From a checkpoint of a small transformer trained on Wikipedia.
Size: 12 layers, width 192, 3 heads of 64 (1 for keys and values), MLP 512 SwiGLU, vocabulary 1024, 5.12M parameters.
Architecture: RMSNorm before each block, rotary positions, no biases in attention or MLP, untied embeddings, normalized queries and keys.
Training: a variant of Adam for these matrices, 11078 steps.
MLP neurons of a small language model. Each row is named by its layer, matrix (gate and up: input weights; down: output weights) and neuron, and shows model dimensions 48-175. Each number is 50 + 15 x the weight over its row's rms, rounded and kept within 0 to 99. A neuron's up and down rows have the sign that makes its largest values positive.
After each neuron's rows, "fires in" lists the words (lower case) most often at its 100 highest values on Wikipedia text that the model never trained on.

L3.gate74:50 43 49 36 60 49 38 60 80 61 32 46 46 45 40 39 99 85 46 12 45 42 54 32 51 38 57 60 40 59 59 46 36 50 57 38 79 79 50 54 41 50 51 55 44 50 56 60 52 32 34 44 55 32 54 15 64 34 38 62 17 60 38 44 55 50 26 43 57 49 62 46 39 63 43 43 62 74 47 31 48 46 68 36 51 42 52 60 38 51 39 41 67 61 55 55 60 49 66 64 57 39 48 45 60 48 61 50 53 37 26 68 31 43 34 57 89 41 45 49 82 34 45 73 67 62 46 49
L3.up74:32 40 49 68 71 53 64 35 64 56 56 50 71 27 56 60 72 58 46 67 61 21 51 66 41 56 83 56 53 35 65 86 45 42 32 57 39 43 45 56 57 39 57 77 44 72 61 69 40 70 34 61 59 35 40 34 49 19 52 43 79 60 66 34 71 34 22 58 61 56 36 38 47 40 40 54 67 68 36 44 24 45 82 08 50 49 20 69 19 32 45 53 37 61 55 65 50 51 62 37 63 40 31 49 34 43 60 44 66 48 35 52 75 52 37 45 57 26 60 20 57 44 64 73 57 32 57 38
L3.down74:54 34 42 64 60 53 99 61 45 54 62 44 40 42 55 47 40 59 20 62 57 61 45 49 66 41 52 65 38 11 67 58 08 29 34 60 45 18 30 59 49 47 53 61 84 55 41 71 55 52 42 41 49 30 34 39 23 66 50 41 69 55 34 52 39 54 47 58 40 34 34 62 82 44 53 56 70 37 44 31 17 78 49 37 60 40 57 45 39 51 44 35 71 69 63 45 44 40 56 44 63 68 55 59 49 49 63 47 44 26 07 40 55 50 45 42 56 39 80 69 56 28 44 51 52 08 63 23
fires in: "the", "joined", "joint"

L7.gate259:64 57 23 49 67 52 38 40 54 43 28 22 41 31 57 74 57 49 37 53 47 24 70 44 40 60 47 26 70 43 28 44 72 81 42 67 40 56 42 28 59 29 73 51 18 58 53 47 41 28 45 40 74 46 73 56 53 51 46 56 00 43 76 67 58 43 66 47 62 67 34 42 55 60 37 38 55 79 41 43 60 40 47 39 65 36 42 61 70 54 59 49 46 60 58 50 64 44 74 43 81 55 74 47 30 73 67 41 50 48 42 41 47 49 45 58 64 15 50 48 61 23 40 47 31 56 26 44
L7.up259:53 38 45 68 38 42 55 37 36 46 60 53 37 66 38 43 49 55 33 23 27 15 44 41 41 41 37 59 56 65 38 61 62 26 27 29 47 54 66 22 60 25 56 74 79 61 48 72 55 67 53 19 39 50 61 26 45 31 38 58 24 36 46 31 23 45 66 64 51 60 54 41 44 69 75 62 35 53 47 51 46 42 66 42 59 73 63 79 82 56 45 31 28 53 35 80 54 36 50 39 47 51 71 76 46 44 29 27 49 21 51 50 72 46 50 69 27 64 43 30 76 38 35 29 68 63 49 41
L7.down259:54 66 40 54 50 41 50 58 23 40 53 60 79 43 43 50 35 53 33 43 54 43 56 49 41 21 48 57 53 58 30 72 47 60 12 75 48 50 64 54 47 36 44 22 50 42 40 78 31 44 50 39 63 56 33 40 56 84 59 48 39 52 35 80 50 41 40 54 47 85 39 56 76 72 73 57 67 00 37 70 60 45 35 49 60 45 56 37 49 30 81 41 46 44 41 69 25 54 70 25 36 35 50 48 49 60 30 61 65 49 76 37 35 68 48 45 33 60 48 64 46 53 53 36 80 65 76 29
fires in: "after", "a", "as", "according", "at", "on"

L3.gate451:63 51 37 42 48 39 29 54 25 51 64 61 53 72 32 31 55 48 66 29 43 68 77 71 52 56 65 43 56 42 59 36 47 34 61 41 53 44 47 53 31 52 46 40 80 27 34 40 36 55 41 82 64 52 08 56 43 77 53 41 26 53 56 82 49 45 73 68 58 38 23 47 65 43 57 66 37 52 45 72 27 32 81 64 31 40 33 42 61 45 42 34 21 45 41 50 28 56 63 58 55 39 55 60 78 52 82 68 76 51 47 65 28 54 58 53 71 20 64 44 63 51 58 57 60 30 14 41
L3.up451:28 74 21 76 64 51 43 24 20 57 58 35 40 75 46 55 49 30 20 64 51 64 52 60 67 44 29 73 59 40 57 67 53 49 35 46 50 63 41 43 41 55 67 60 37 47 56 38 31 22 46 61 45 51 32 55 57 67 53 51 34 67 56 57 16 32 43 54 48 42 63 58 39 76 66 65 42 59 69 23 27 65 52 45 24 43 46 39 70 56 49 51 69 44 45 62 43 19 87 62 59 49 40 58 29 64 45 41 47 62 70 19 26 67 75 71 59 61 31 43 58 39 38 89 39 25 62 48
L3.down451:51 62 55 13 51 46 60 43 57 40 67 41 46 88 41 73 66 77 60 37 27 32 40 61 43 58 60 62 73 64 59 49 47 40 50 41 55 19 35 31 39 43 38 33 63 48 56 50 55 79 63 53 57 45 46 28 57 51 62 44 12 76 42 64 53 45 29 37 58 29 66 65 51 44 64 60 40 50 55 60 42 26 83 50 37 52 54 21 19 41 43 41 68 35 59 54 50 62 60 50 60 75 64 66 37 52 68 44 46 58 38 68 31 51 65 59 62 47 09 69 54 58 62 54 65 58 43 47
fires in: "be", "being", "also", "later"

L5.gate266:42 53 59 55 76 24 46 53 48 49 53 18 76 54 35 53 35 48 60 55 52 56 55 68 57 68 60 51 36 42 60 46 50 38 52 42 45 70 54 22 68 59 55 53 46 64 29 59 47 55 65 37 19 61 29 28 59 40 31 40 27 83 46 44 76 70 56 43 26 49 51 50 50 43 43 34 28 58 72 21 44 51 40 65 65 65 72 56 44 36 45 22 48 79 62 57 48 24 65 41 41 69 48 68 49 64 24 43 30 63 58 65 58 43 45 03 57 48 48 53 65 39 33 24 58 55 62 55
L5.up266:50 20 59 42 69 64 53 53 60 41 51 49 46 38 59 72 69 70 52 12 55 59 38 33 71 70 59 31 36 54 53 38 93 67 64 36 62 74 66 50 60 45 64 67 40 52 57 43 32 53 47 34 09 69 56 16 46 73 55 35 41 56 41 30 33 59 69 28 45 35 48 49 62 50 49 50 43 30 60 46 43 28 36 38 52 21 28 40 83 52 26 54 56 19 50 59 41 39 60 38 50 56 71 59 26 53 26 43 33 65 53 41 42 32 50 47 79 61 62 44 56 39 48 35 63 61 45 45
L5.down266:53 70 62 31 57 55 50 31 44 62 65 40 35 68 67 72 50 48 43 52 48 38 65 50 39 65 61 41 46 33 85 27 72 40 65 65 66 54 65 44 80 43 59 45 43 70 49 57 55 44 61 50 35 69 46 27 55 51 51 34 45 38 56 49 38 39 47 27 36 57 57 38 19 58 33 37 58 00 62 28 51 44 13 23 38 50 55 53 64 45 38 51 90 74 65 88 37 55 51 53 59 54 40 52 31 38 34 44 50 65 48 34 53 27 52 57 34 46 51 61 57 31 56 37 78 58 61 43
fires in: "a", "as", "after", "country", "county", "according"

L4.gate145:38 65 43 80 34 17 37 37 63 53 53 43 29 43 48 47 55 48 51 43 50 60 41 39 42 48 61 42 40 43 54 45 42 41 42 37 49 49 28 63 58 50 58 37 33 25 43 78 45 68 58 95 37 75 53 42 56 42 45 79 37 46 41 62 77 48 50 52 72 35 73 33 60 77 40 45 15 56 55 65 29 66 52 33 48 50 48 64 51 64 62 67 51 24 41 27 52 49 53 32 44 46 42 65 43 65 65 49 28 66 54 45 44 22 37 45 63 16 51 42 68 55 79 29 34 45 53 60
L4.up145:57 30 27 56 61 44 32 36 44 47 55 67 23 65 69 21 74 36 64 37 68 53 53 49 45 64 41 46 27 50 41 62 66 50 51 62 55 50 60 43 42 29 66 19 58 45 61 60 47 30 37 72 46 37 34 62 37 22 40 19 59 46 26 51 23 31 40 29 33 39 42 41 63 50 48 27 48 24 45 63 27 68 74 64 50 49 46 72 50 51 68 79 58 52 72 54 35 44 68 50 66 49 39 46 61 30 46 17 51 44 40 46 51 66 32 57 59 66 44 47 44 39 41 66 67 43 68 56
L4.down145:74 35 51 69 60 51 32 54 39 80 24 59 36 61 32 47 57 45 20 53 75 58 06 34 47 39 66 37 31 33 58 37 88 57 57 39 65 45 45 47 64 51 56 11 60 31 56 36 59 47 69 49 37 39 46 57 78 39 37 61 50 59 38 80 45 42 42 49 22 36 54 47 64 54 63 64 49 99 55 55 52 55 58 48 33 39 55 63 75 32 65 49 66 47 40 63 39 61 60 79 69 54 78 37 18 31 56 35 21 56 68 42 47 60 38 41 50 51 40 45 79 39 56 56 52 50 57 45
fires in: "after", "at", "on", "did", "before", "began"

L3.gate199:39 39 26 88 64 59 44 40 53 71 68 40 60 57 58 37 37 52 41 09 61 63 60 50 55 60 68 70 48 61 47 29 28 29 41 55 41 40 67 62 58 46 48 21 51 36 41 67 62 60 47 66 45 34 58 51 49 44 64 26 43 21 48 59 34 49 50 37 58 70 63 53 43 28 50 65 63 43 50 76 23 69 50 39 68 36 44 43 56 55 67 64 74 51 32 31 54 37 48 51 42 49 48 35 30 64 45 44 35 48 57 25 37 46 47 73 65 32 38 47 53 68 70 17 74 31 52 11
L3.up199:37 57 48 54 58 29 16 24 37 20 69 53 44 72 76 21 52 68 46 52 73 60 50 46 63 62 60 36 21 73 76 35 64 32 69 30 48 62 45 29 33 43 59 29 37 47 26 76 75 55 38 81 41 53 53 72 50 83 42 61 65 71 48 58 69 28 33 59 07 53 59 53 65 46 47 51 50 44 47 37 37 56 78 47 62 47 68 67 51 38 69 53 62 53 52 50 59 50 52 43 75 45 48 66 46 41 55 53 39 43 75 62 23 72 37 63 36 59 35 60 55 54 45 57 59 66 65 33
L3.down199:57 44 45 46 45 45 94 30 57 50 74 42 66 35 50 18 43 43 49 42 38 48 61 52 71 57 39 70 38 35 62 17 53 46 79 25 50 83 33 55 42 42 64 21 31 59 63 39 63 68 58 68 50 52 48 55 67 47 55 75 69 34 56 46 50 48 40 56 46 31 56 81 88 64 48 68 35 85 43 68 53 74 46 31 49 26 52 94 58 39 66 67 56 46 61 33 50 38 54 47 57 45 29 61 52 53 65 60 45 31 56 43 59 59 39 42 77 36 49 51 86 67 74 47 63 51 38 58
fires in: "on", "after", "at", "upon"

L7.gate474:57 65 27 54 62 32 32 08 22 57 38 56 53 63 49 41 49 72 63 65 65 55 43 69 50 35 73 33 30 59 56 61 31 59 63 32 75 15 56 48 46 58 41 48 66 46 49 71 92 52 62 72 61 45 25 53 55 55 38 36 43 49 68 79 50 39 49 24 42 76 26 45 50 39 66 53 62 52 49 34 65 54 40 62 29 36 65 47 36 65 64 40 49 58 25 60 77 44 60 73 33 32 60 64 62 43 54 35 29 79 49 50 56 60 29 57 66 48 64 48 62 41 54 57 48 43 56 31
L7.up474:40 60 39 40 75 63 12 61 36 67 84 67 45 60 50 30 43 30 61 46 45 35 45 54 36 69 52 48 20 92 49 27 35 43 51 58 52 55 34 43 65 39 47 49 30 50 53 53 52 56 51 51 56 59 84 55 55 41 29 42 54 64 42 74 41 41 24 54 48 54 39 70 45 42 54 50 32 46 39 55 65 67 19 45 50 44 44 73 55 69 66 77 63 60 56 60 78 41 32 51 73 50 60 68 42 48 62 64 57 54 64 42 38 28 57 41 52 77 63 41 48 32 55 37 48 18 56 30
L7.down474:32 68 58 46 59 58 57 43 29 43 62 41 61 55 47 52 82 36 47 31 69 42 57 49 65 74 46 36 30 52 71 16 39 61 41 30 63 30 35 57 48 45 52 56 14 39 56 40 54 52 57 74 25 48 71 72 73 62 39 47 51 41 49 57 57 25 28 70 22 58 77 75 49 14 50 58 55 99 57 40 40 50 86 44 53 39 51 54 66 48 32 28 50 62 46 58 39 68 32 68 59 46 38 60 30 43 54 28 39 84 81 42 53 61 27 42 58 55 34 45 45 48 10 58 49 41 53 34
fires in: "on", "at", "for", "to"

L4.gate121:56 52 41 60 64 48 57 24 32 60 38 38 27 66 61 29 57 72 66 47 69 37 31 42 53 62 60 60 33 70 54 41 44 58 30 68 50 84 14 51 61 37 38 46 40 64 55 80 63 37 42 79 35 37 59 48 53 39 32 57 45 49 41 83 51 32 70 43 78 43 28 38 39 49 36 65 44 40 68 39 56 52 59 68 33 46 51 56 40 55 64 17 74 47 26 67 74 42 26 53 51 56 53 51 56 26 48 33 52 39 47 07 48 46 60 82 43 39 44 25 33 45 58 59 69 43 49 53
L4.up121:40 58 31 42 61 50 43 46 80 70 53 37 40 25 63 62 51 63 30 62 43 47 44 52 45 50 51 61 45 44 60 72 35 57 44 55 13 44 49 45 38 23 34 48 51 63 59 53 64 82 23 50 04 65 38 59 65 43 50 58 59 63 63 51 75 29 35 68 65 66 69 68 48 60 43 72 70 61 67 48 33 48 58 41 45 42 53 52 51 41 58 52 43 61 69 76 45 26 54 17 46 42 45 68 48 70 43 73 59 70 34 59 42 46 30 52 44 67 80 59 27 41 51 55 31 51 50 62
L4.down121:38 21 48 49 57 69 81 46 54 37 44 54 49 63 59 48 55 62 69 58 13 65 37 55 48 34 74 44 44 45 64 54 36 71 14 39 53 17 41 40 34 67 30 17 51 25 35 59 68 51 21 70 40 63 29 70 48 41 49 49 56 58 54 50 64 44 50 43 55 61 43 30 25 56 50 48 51 17 46 47 50 64 57 00 50 58 47 29 62 60 38 44 47 42 44 50 62 57 36 54 49 29 51 51 59 33 75 35 67 51 69 46 63 50 53 61 73 38 50 57 44 63 46 33 60 80 50 19
fires in: "this", "his", "as", "died", "the"

L4.gate295:48 26 45 45 52 68 70 42 28 53 75 68 81 54 51 26 45 53 42 47 73 26 44 53 52 42 55 27 32 31 67 77 49 49 43 74 85 62 39 42 26 49 36 41 58 37 44 59 47 80 42 11 50 45 24 58 28 61 44 46 63 47 59 92 59 38 54 82 45 54 45 68 32 33 49 53 24 59 34 48 52 69 37 43 41 33 44 25 44 70 27 39 46 27 54 59 18 54 64 40 40 71 51 46 45 38 59 53 41 16 37 66 59 70 66 35 55 39 64 36 62 33 40 48 35 54 66 35
L4.up295:65 16 27 71 36 56 43 62 42 43 73 60 63 52 58 54 61 72 44 54 43 62 52 68 61 50 58 48 34 52 71 44 40 70 37 52 37 80 75 45 61 49 52 73 19 48 50 36 37 57 39 19 32 33 65 63 40 53 36 80 60 39 38 52 49 37 48 40 52 52 28 56 37 81 87 52 63 51 58 64 46 57 36 25 03 61 30 64 28 50 50 66 66 36 62 59 62 55 48 35 42 72 76 72 53 50 46 20 35 51 55 57 67 32 51 45 60 69 37 41 49 54 34 55 57 31 47 49
L4.down295:52 34 35 46 54 61 99 51 51 49 60 52 62 61 46 20 44 39 45 49 44 57 76 52 51 56 62 55 56 40 86 56 44 63 27 64 60 69 60 62 70 57 00 56 57 48 52 70 42 53 45 50 33 35 50 41 60 58 41 57 48 52 57 34 60 23 40 53 51 55 44 56 00 65 54 34 37 85 54 37 44 64 41 47 57 63 44 66 45 51 40 42 59 44 62 48 59 41 42 20 48 61 44 61 32 36 36 33 45 57 30 53 43 57 55 52 43 47 59 49 51 38 30 58 57 36 70 33
fires in: "the", "they"

L5.gate317:67 60 22 56 61 39 43 42 50 34 44 47 51 41 61 57 37 56 65 22 44 50 59 54 35 42 36 33 23 52 53 74 37 91 40 39 63 60 37 63 59 62 55 58 54 61 22 73 51 16 58 52 53 44 46 42 56 45 23 36 08 40 93 72 41 26 50 61 50 48 46 61 50 50 45 41 49 54 55 40 81 34 35 71 34 32 78 44 56 71 61 42 62 43 54 62 54 42 61 48 46 39 45 67 36 31 58 33 47 43 62 50 46 50 51 49 33 45 61 62 71 49 52 31 60 78 31 50
L5.up317:50 43 21 52 60 51 32 58 74 59 90 54 66 53 58 54 73 59 20 41 28 68 66 65 36 53 61 51 35 44 85 58 55 41 56 49 43 38 14 61 22 28 54 54 44 62 70 23 72 80 48 34 35 71 56 46 68 37 50 68 48 67 55 41 24 47 65 35 35 80 49 47 52 47 57 25 54 37 92 61 68 24 36 48 46 52 45 59 55 73 60 61 72 56 45 56 33 45 58 46 41 45 39 61 61 65 35 41 63 41 31 62 61 41 58 48 55 51 66 54 38 47 62 55 66 55 53 43
L5.down317:50 53 58 49 63 56 99 42 37 44 30 44 61 78 43 72 38 45 63 42 50 59 51 30 51 49 53 59 29 22 48 73 65 39 46 47 77 46 58 51 46 20 30 62 65 50 40 65 46 44 49 62 43 55 71 42 66 61 34 43 51 72 52 51 40 54 29 41 46 67 30 49 65 45 41 31 47 68 48 44 51 56 33 38 72 53 51 39 57 40 33 29 63 30 51 41 49 44 50 37 54 75 44 45 50 51 65 41 53 58 53 40 59 60 20 34 59 33 44 45 45 32 72 74 65 56 67 46
fires in: "his", "the", "he", "she", "in"

L5.gate378:49 59 40 72 49 59 57 48 53 50 76 53 58 52 53 67 61 73 54 38 29 30 42 36 15 51 55 15 62 18 43 59 64 47 49 70 53 27 35 50 58 37 47 21 52 42 70 66 50 44 38 42 47 58 47 37 54 40 57 44 30 38 36 31 54 66 39 23 21 63 34 59 65 44 79 56 62 43 50 56 42 28 42 37 49 54 47 40 55 54 68 35 67 70 29 61 59 56 25 26 67 42 38 36 19 69 53 33 35 48 63 57 41 42 36 30 53 52 51 44 16 51 32 62 75 75 50 34
L5.up378:68 65 36 70 47 52 54 25 77 59 70 39 62 68 48 62 63 60 50 45 46 29 36 50 51 72 74 38 35 42 39 70 59 48 71 54 67 51 39 19 55 58 44 35 37 49 56 59 35 52 50 42 51 54 44 60 23 68 43 19 25 83 39 50 65 71 52 63 46 57 33 53 89 78 36 26 47 54 47 42 45 55 42 60 26 60 50 29 50 83 49 41 70 67 37 52 64 65 30 36 48 73 75 26 11 77 49 57 24 41 57 55 71 48 47 28 39 43 52 44 42 44 46 55 54 97 62 46
L5.down378:41 51 73 87 38 56 44 22 45 45 31 46 91 43 57 65 55 69 45 53 49 46 42 42 36 63 42 26 89 16 69 49 75 53 40 66 50 55 63 63 50 41 63 41 56 40 37 52 56 68 63 58 32 69 52 45 33 22 54 42 20 38 40 47 58 52 67 31 50 50 50 51 67 48 61 47 80 27 60 61 61 36 45 44 47 76 53 41 43 55 76 42 49 67 32 70 49 44 44 10 51 49 27 49 55 67 37 49 46 39 59 38 43 53 41 60 36 51 46 51 19 50 39 55 69 59 52 41
fires in: "she", "a", "as", "after"

L8.gate379:62 60 43 56 59 28 32 37 41 37 47 25 37 69 57 46 65 57 49 34 34 43 72 56 38 67 68 34 43 62 67 31 35 37 54 57 63 56 45 56 52 36 47 52 48 53 65 59 37 46 34 71 34 73 60 65 49 80 32 68 10 38 42 77 18 38 44 46 04 60 45 76 83 59 65 41 71 54 56 42 38 60 60 51 60 40 69 44 57 36 77 26 33 50 47 58 48 11 57 61 53 54 42 56 55 42 25 40 46 44 68 48 62 30 68 26 60 52 65 54 40 39 19 50 41 78 72 34
L8.up379:74 48 40 54 58 53 73 30 24 65 43 40 53 38 40 53 43 55 57 31 41 47 71 54 27 44 58 35 38 61 62 62 43 36 38 66 54 57 63 73 66 44 35 45 38 48 41 75 47 52 33 47 42 52 74 40 74 48 46 54 24 40 44 83 39 27 32 25 45 36 48 51 42 42 56 43 58 68 48 83 71 71 54 17 52 62 48 47 47 42 75 30 38 49 67 58 45 39 32 43 60 66 52 63 56 83 39 27 43 17 48 67 68 13 35 74 85 62 56 56 47 50 38 66 64 58 59 29
L8.down379:44 52 43 74 53 47 46 36 39 39 49 36 33 45 37 58 46 57 53 44 51 30 57 58 48 61 76 23 40 37 80 62 65 59 48 62 63 66 43 71 60 42 71 40 49 38 38 70 62 54 61 59 56 34 55 33 65 23 35 41 20 59 55 43 46 22 47 35 39 68 57 70 63 50 49 67 69 00 53 56 52 58 45 44 59 71 34 44 54 48 73 56 69 51 53 51 63 60 51 37 70 48 49 41 38 35 30 28 46 52 34 27 35 48 50 57 45 52 44 65 36 28 39 44 56 48 41 54
fires in: "after", "a", "as", "according", "at"

L4.gate404:20 51 29 48 65 33 55 54 69 49 53 21 20 56 45 36 83 60 34 48 47 50 50 49 73 54 31 48 71 55 50 21 48 46 45 22 06 64 61 75 47 65 85 73 44 54 23 59 52 41 48 70 45 58 37 63 64 41 45 51 30 76 55 68 65 40 56 47 26 43 44 57 53 35 37 53 43 86 46 38 68 48 52 54 29 75 49 60 42 61 51 41 66 74 41 55 35 58 30 67 65 39 57 63 34 51 62 39 37 66 31 44 66 54 58 33 46 45 23 43 58 69 57 44 43 65 78 86
L4.up404:41 44 36 32 58 24 73 69 66 41 60 64 29 66 45 34 77 40 68 30 52 53 38 27 41 40 42 47 43 59 54 38 36 37 51 32 41 65 37 55 22 46 68 65 23 42 45 39 60 59 63 39 32 47 39 63 55 47 29 44 46 44 47 41 42 63 44 46 40 60 67 67 69 66 10 48 44 77 26 44 63 71 55 59 50 57 48 32 45 63 60 46 78 81 54 48 20 46 59 49 54 36 61 55 35 38 82 78 30 46 58 53 60 62 48 26 35 23 30 32 48 49 28 51 44 61 65 67
L4.down404:14 51 42 48 54 50 99 63 90 54 47 54 38 65 66 47 53 65 50 53 59 54 23 51 56 37 45 43 13 44 74 33 53 36 39 44 22 77 45 58 40 44 86 57 40 57 16 45 59 54 62 54 54 54 55 47 71 38 46 63 25 62 51 61 59 39 52 69 54 67 51 59 27 46 32 58 45 99 46 48 55 80 42 43 36 53 57 35 54 65 48 40 60 67 74 48 54 64 46 76 48 39 59 57 60 36 56 58 38 67 54 46 42 43 46 43 65 44 38 32 60 45 38 31 53 78 62 84
fires in: "in", "during", "to", "after", "up", "on"

L4.gate101:43 29 54 28 75 51 53 44 45 35 58 30 83 39 47 59 88 51 41 54 55 39 42 32 54 42 37 56 32 47 62 62 46 53 61 47 76 73 36 36 34 55 47 26 53 73 52 68 56 57 61 44 54 20 52 26 61 47 45 59 47 76 39 63 53 60 54 64 37 48 57 62 43 48 67 40 69 37 62 47 46 39 67 65 46 68 50 66 56 63 50 27 63 54 50 54 32 38 84 55 69 55 45 43 49 42 64 69 26 43 47 44 46 78 41 55 53 16 48 51 51 80 45 36 39 56 56 19
L4.up101:27 48 31 41 39 58 62 46 47 64 55 55 53 51 64 56 52 63 43 45 37 81 90 79 57 64 52 61 40 47 73 60 56 64 31 33 23 48 74 68 29 35 32 60 48 53 59 38 43 43 58 40 43 52 57 91 48 68 43 41 49 78 99 58 54 41 32 72 52 72 44 54 47 63 43 40 37 77 59 52 86 72 49 54 32 44 38 51 51 45 24 48 48 67 71 41 54 50 32 58 58 51 68 59 49 61 45 47 37 48 33 19 57 34 45 61 60 55 86 62 44 45 40 69 43 58 55 24
L4.down101:43 19 47 42 48 58 99 58 42 39 50 34 41 67 44 46 74 47 62 46 56 56 61 58 72 49 47 73 45 28 73 57 49 57 29 55 50 61 41 53 43 57 00 47 70 54 50 50 29 62 42 44 45 58 36 49 49 65 52 38 62 64 55 48 40 51 21 50 36 43 55 57 00 64 42 38 33 90 52 55 57 63 46 43 46 52 48 44 54 57 48 43 70 50 56 43 55 28 50 30 52 42 58 67 67 27 58 32 61 47 15 60 66 75 29 42 49 63 77 38 47 38 41 55 57 78 68 31
fires in: "the", "they"

L3.gate209:28 67 44 44 31 43 62 53 59 39 54 76 38 31 71 25 20 40 31 90 60 49 71 40 65 55 52 20 34 13 68 93 51 73 48 17 61 53 40 79 58 42 40 32 36 57 58 60 58 81 47 62 59 45 61 87 68 66 39 32 54 56 62 55 28 31 49 61 40 61 42 63 38 31 42 46 34 72 31 54 53 58 58 41 54 56 42 54 58 60 66 39 39 66 58 45 48 75 68 30 67 59 59 60 70 48 81 62 38 40 44 63 65 67 41 33 72 51 43 53 27 45 46 41 26 78 40 56
L3.up209:47 41 12 35 53 29 44 31 56 55 56 37 55 46 75 25 69 57 49 51 49 39 62 68 74 45 60 36 53 67 59 60 38 97 64 39 53 71 42 50 58 38 50 37 34 58 60 64 52 66 36 51 58 49 71 79 41 47 30 63 59 75 66 46 26 44 76 59 51 82 49 75 54 43 48 64 48 65 50 39 66 62 54 74 51 44 68 78 55 68 54 53 35 70 37 22 49 49 74 16 50 52 59 51 81 29 62 56 44 38 49 44 66 70 25 67 45 40 70 65 42 62 63 69 21 53 65 53
L3.down209:42 56 47 56 54 61 61 53 56 36 56 64 50 47 37 43 46 59 51 70 76 50 57 44 38 50 52 46 28 42 78 49 53 75 36 61 73 47 71 68 50 43 23 58 22 63 42 73 53 39 48 49 55 72 19 46 72 50 51 48 66 49 48 41 51 42 41 23 29 50 60 62 00 50 50 46 37 80 40 55 46 53 51 41 53 66 40 39 67 46 42 50 14 62 72 42 72 35 53 55 60 53 36 57 67 31 57 55 54 28 34 72 35 43 63 39 64 65 59 35 76 34 32 56 66 37 51 94
fires in: "of", "their", "including", "and", "as", "the"

L8.gate28:73 64 61 57 32 60 53 42 48 66 42 37 39 85 50 71 52 52 57 32 58 51 44 78 46 84 36 45 36 40 47 40 57 51 68 56 57 30 58 62 78 61 63 54 51 72 37 63 64 46 71 38 42 50 35 58 07 51 55 33 33 66 37 67 50 49 65 33 35 59 30 57 50 61 53 38 52 43 59 27 72 48 42 52 31 27 32 28 64 44 43 43 47 41 35 77 47 25 83 34 36 77 77 80 38 56 46 61 52 23 36 29 64 39 61 62 61 74 81 48 74 54 28 63 47 54 72 49
L8.up28:58 50 44 51 47 55 75 42 38 65 65 36 60 47 72 56 40 38 33 55 53 53 56 14 45 46 53 49 61 44 61 64 59 51 44 54 28 48 31 47 34 22 90 36 67 31 84 42 46 44 79 56 44 58 61 60 29 84 43 33 40 48 20 40 64 43 57 52 57 76 45 66 57 60 40 38 59 51 57 25 62 73 24 50 45 67 36 44 43 43 64 37 78 73 48 39 50 47 21 32 64 43 50 64 34 55 47 68 28 40 56 39 29 64 60 32 77 49 43 46 39 29 22 73 43 76 51 47
L8.down28:50 47 48 83 62 70 85 33 58 43 52 37 69 79 61 65 83 67 51 65 43 58 31 71 54 50 72 59 77 47 48 53 60 65 47 80 60 33 39 61 39 46 74 62 65 75 32 56 50 34 49 35 49 62 69 37 41 55 52 29 45 56 39 49 58 44 41 15 51 71 28 85 53 81 43 36 61 28 72 42 34 42 20 42 53 67 63 45 45 51 46 56 54 51 64 68 52 27 49 17 63 52 43 49 63 59 35 51 45 61 56 49 38 51 62 31 58 63 68 60 58 61 22 49 61 66 54 43
fires in: "a", "as", "after", "average"

L5.gate483:32 49 38 53 40 54 40 60 48 24 54 38 44 69 44 52 60 42 76 42 73 37 43 62 49 30 50 23 21 57 47 49 56 82 80 18 81 57 50 61 57 46 69 61 14 42 38 88 33 44 44 37 33 59 61 75 66 60 20 41 30 44 32 69 45 19 65 21 42 64 37 53 47 56 43 30 38 54 47 30 44 59 37 30 50 61 66 58 43 82 49 44 64 56 46 44 63 35 42 54 70 58 53 58 37 15 41 60 29 64 39 43 42 51 39 46 66 89 58 32 59 59 26 82 51 52 59 66
L5.up483:49 32 27 56 65 38 41 43 63 38 76 48 59 42 60 63 41 41 45 54 31 81 77 46 51 68 62 71 71 45 73 41 81 61 55 55 08 47 74 54 52 41 35 44 60 45 74 63 50 51 41 84 33 74 65 53 64 44 44 43 57 34 43 62 84 40 81 45 33 40 40 56 51 86 61 62 46 50 66 55 64 55 66 48 65 55 62 54 63 40 59 47 60 40 65 66 30 35 51 37 43 59 77 64 22 69 28 34 47 80 21 69 67 35 42 42 43 76 25 28 54 37 62 96 68 48 72 47
L5.down483:59 37 50 44 43 29 89 48 36 61 49 46 57 64 46 67 53 35 39 55 59 56 45 59 66 63 48 52 59 10 99 54 48 44 54 51 46 32 39 83 51 48 54 39 71 31 35 58 51 58 51 53 56 74 47 52 25 30 48 43 42 51 56 56 42 33 47 65 34 48 51 50 14 56 50 51 35 99 75 34 64 56 25 40 76 48 41 35 44 33 62 65 72 46 70 76 61 36 53 51 67 61 48 60 52 52 66 48 54 63 72 32 46 54 46 62 50 61 53 57 45 43 59 67 69 64 64 41
fires in: "a", "as", "after", "according", "at"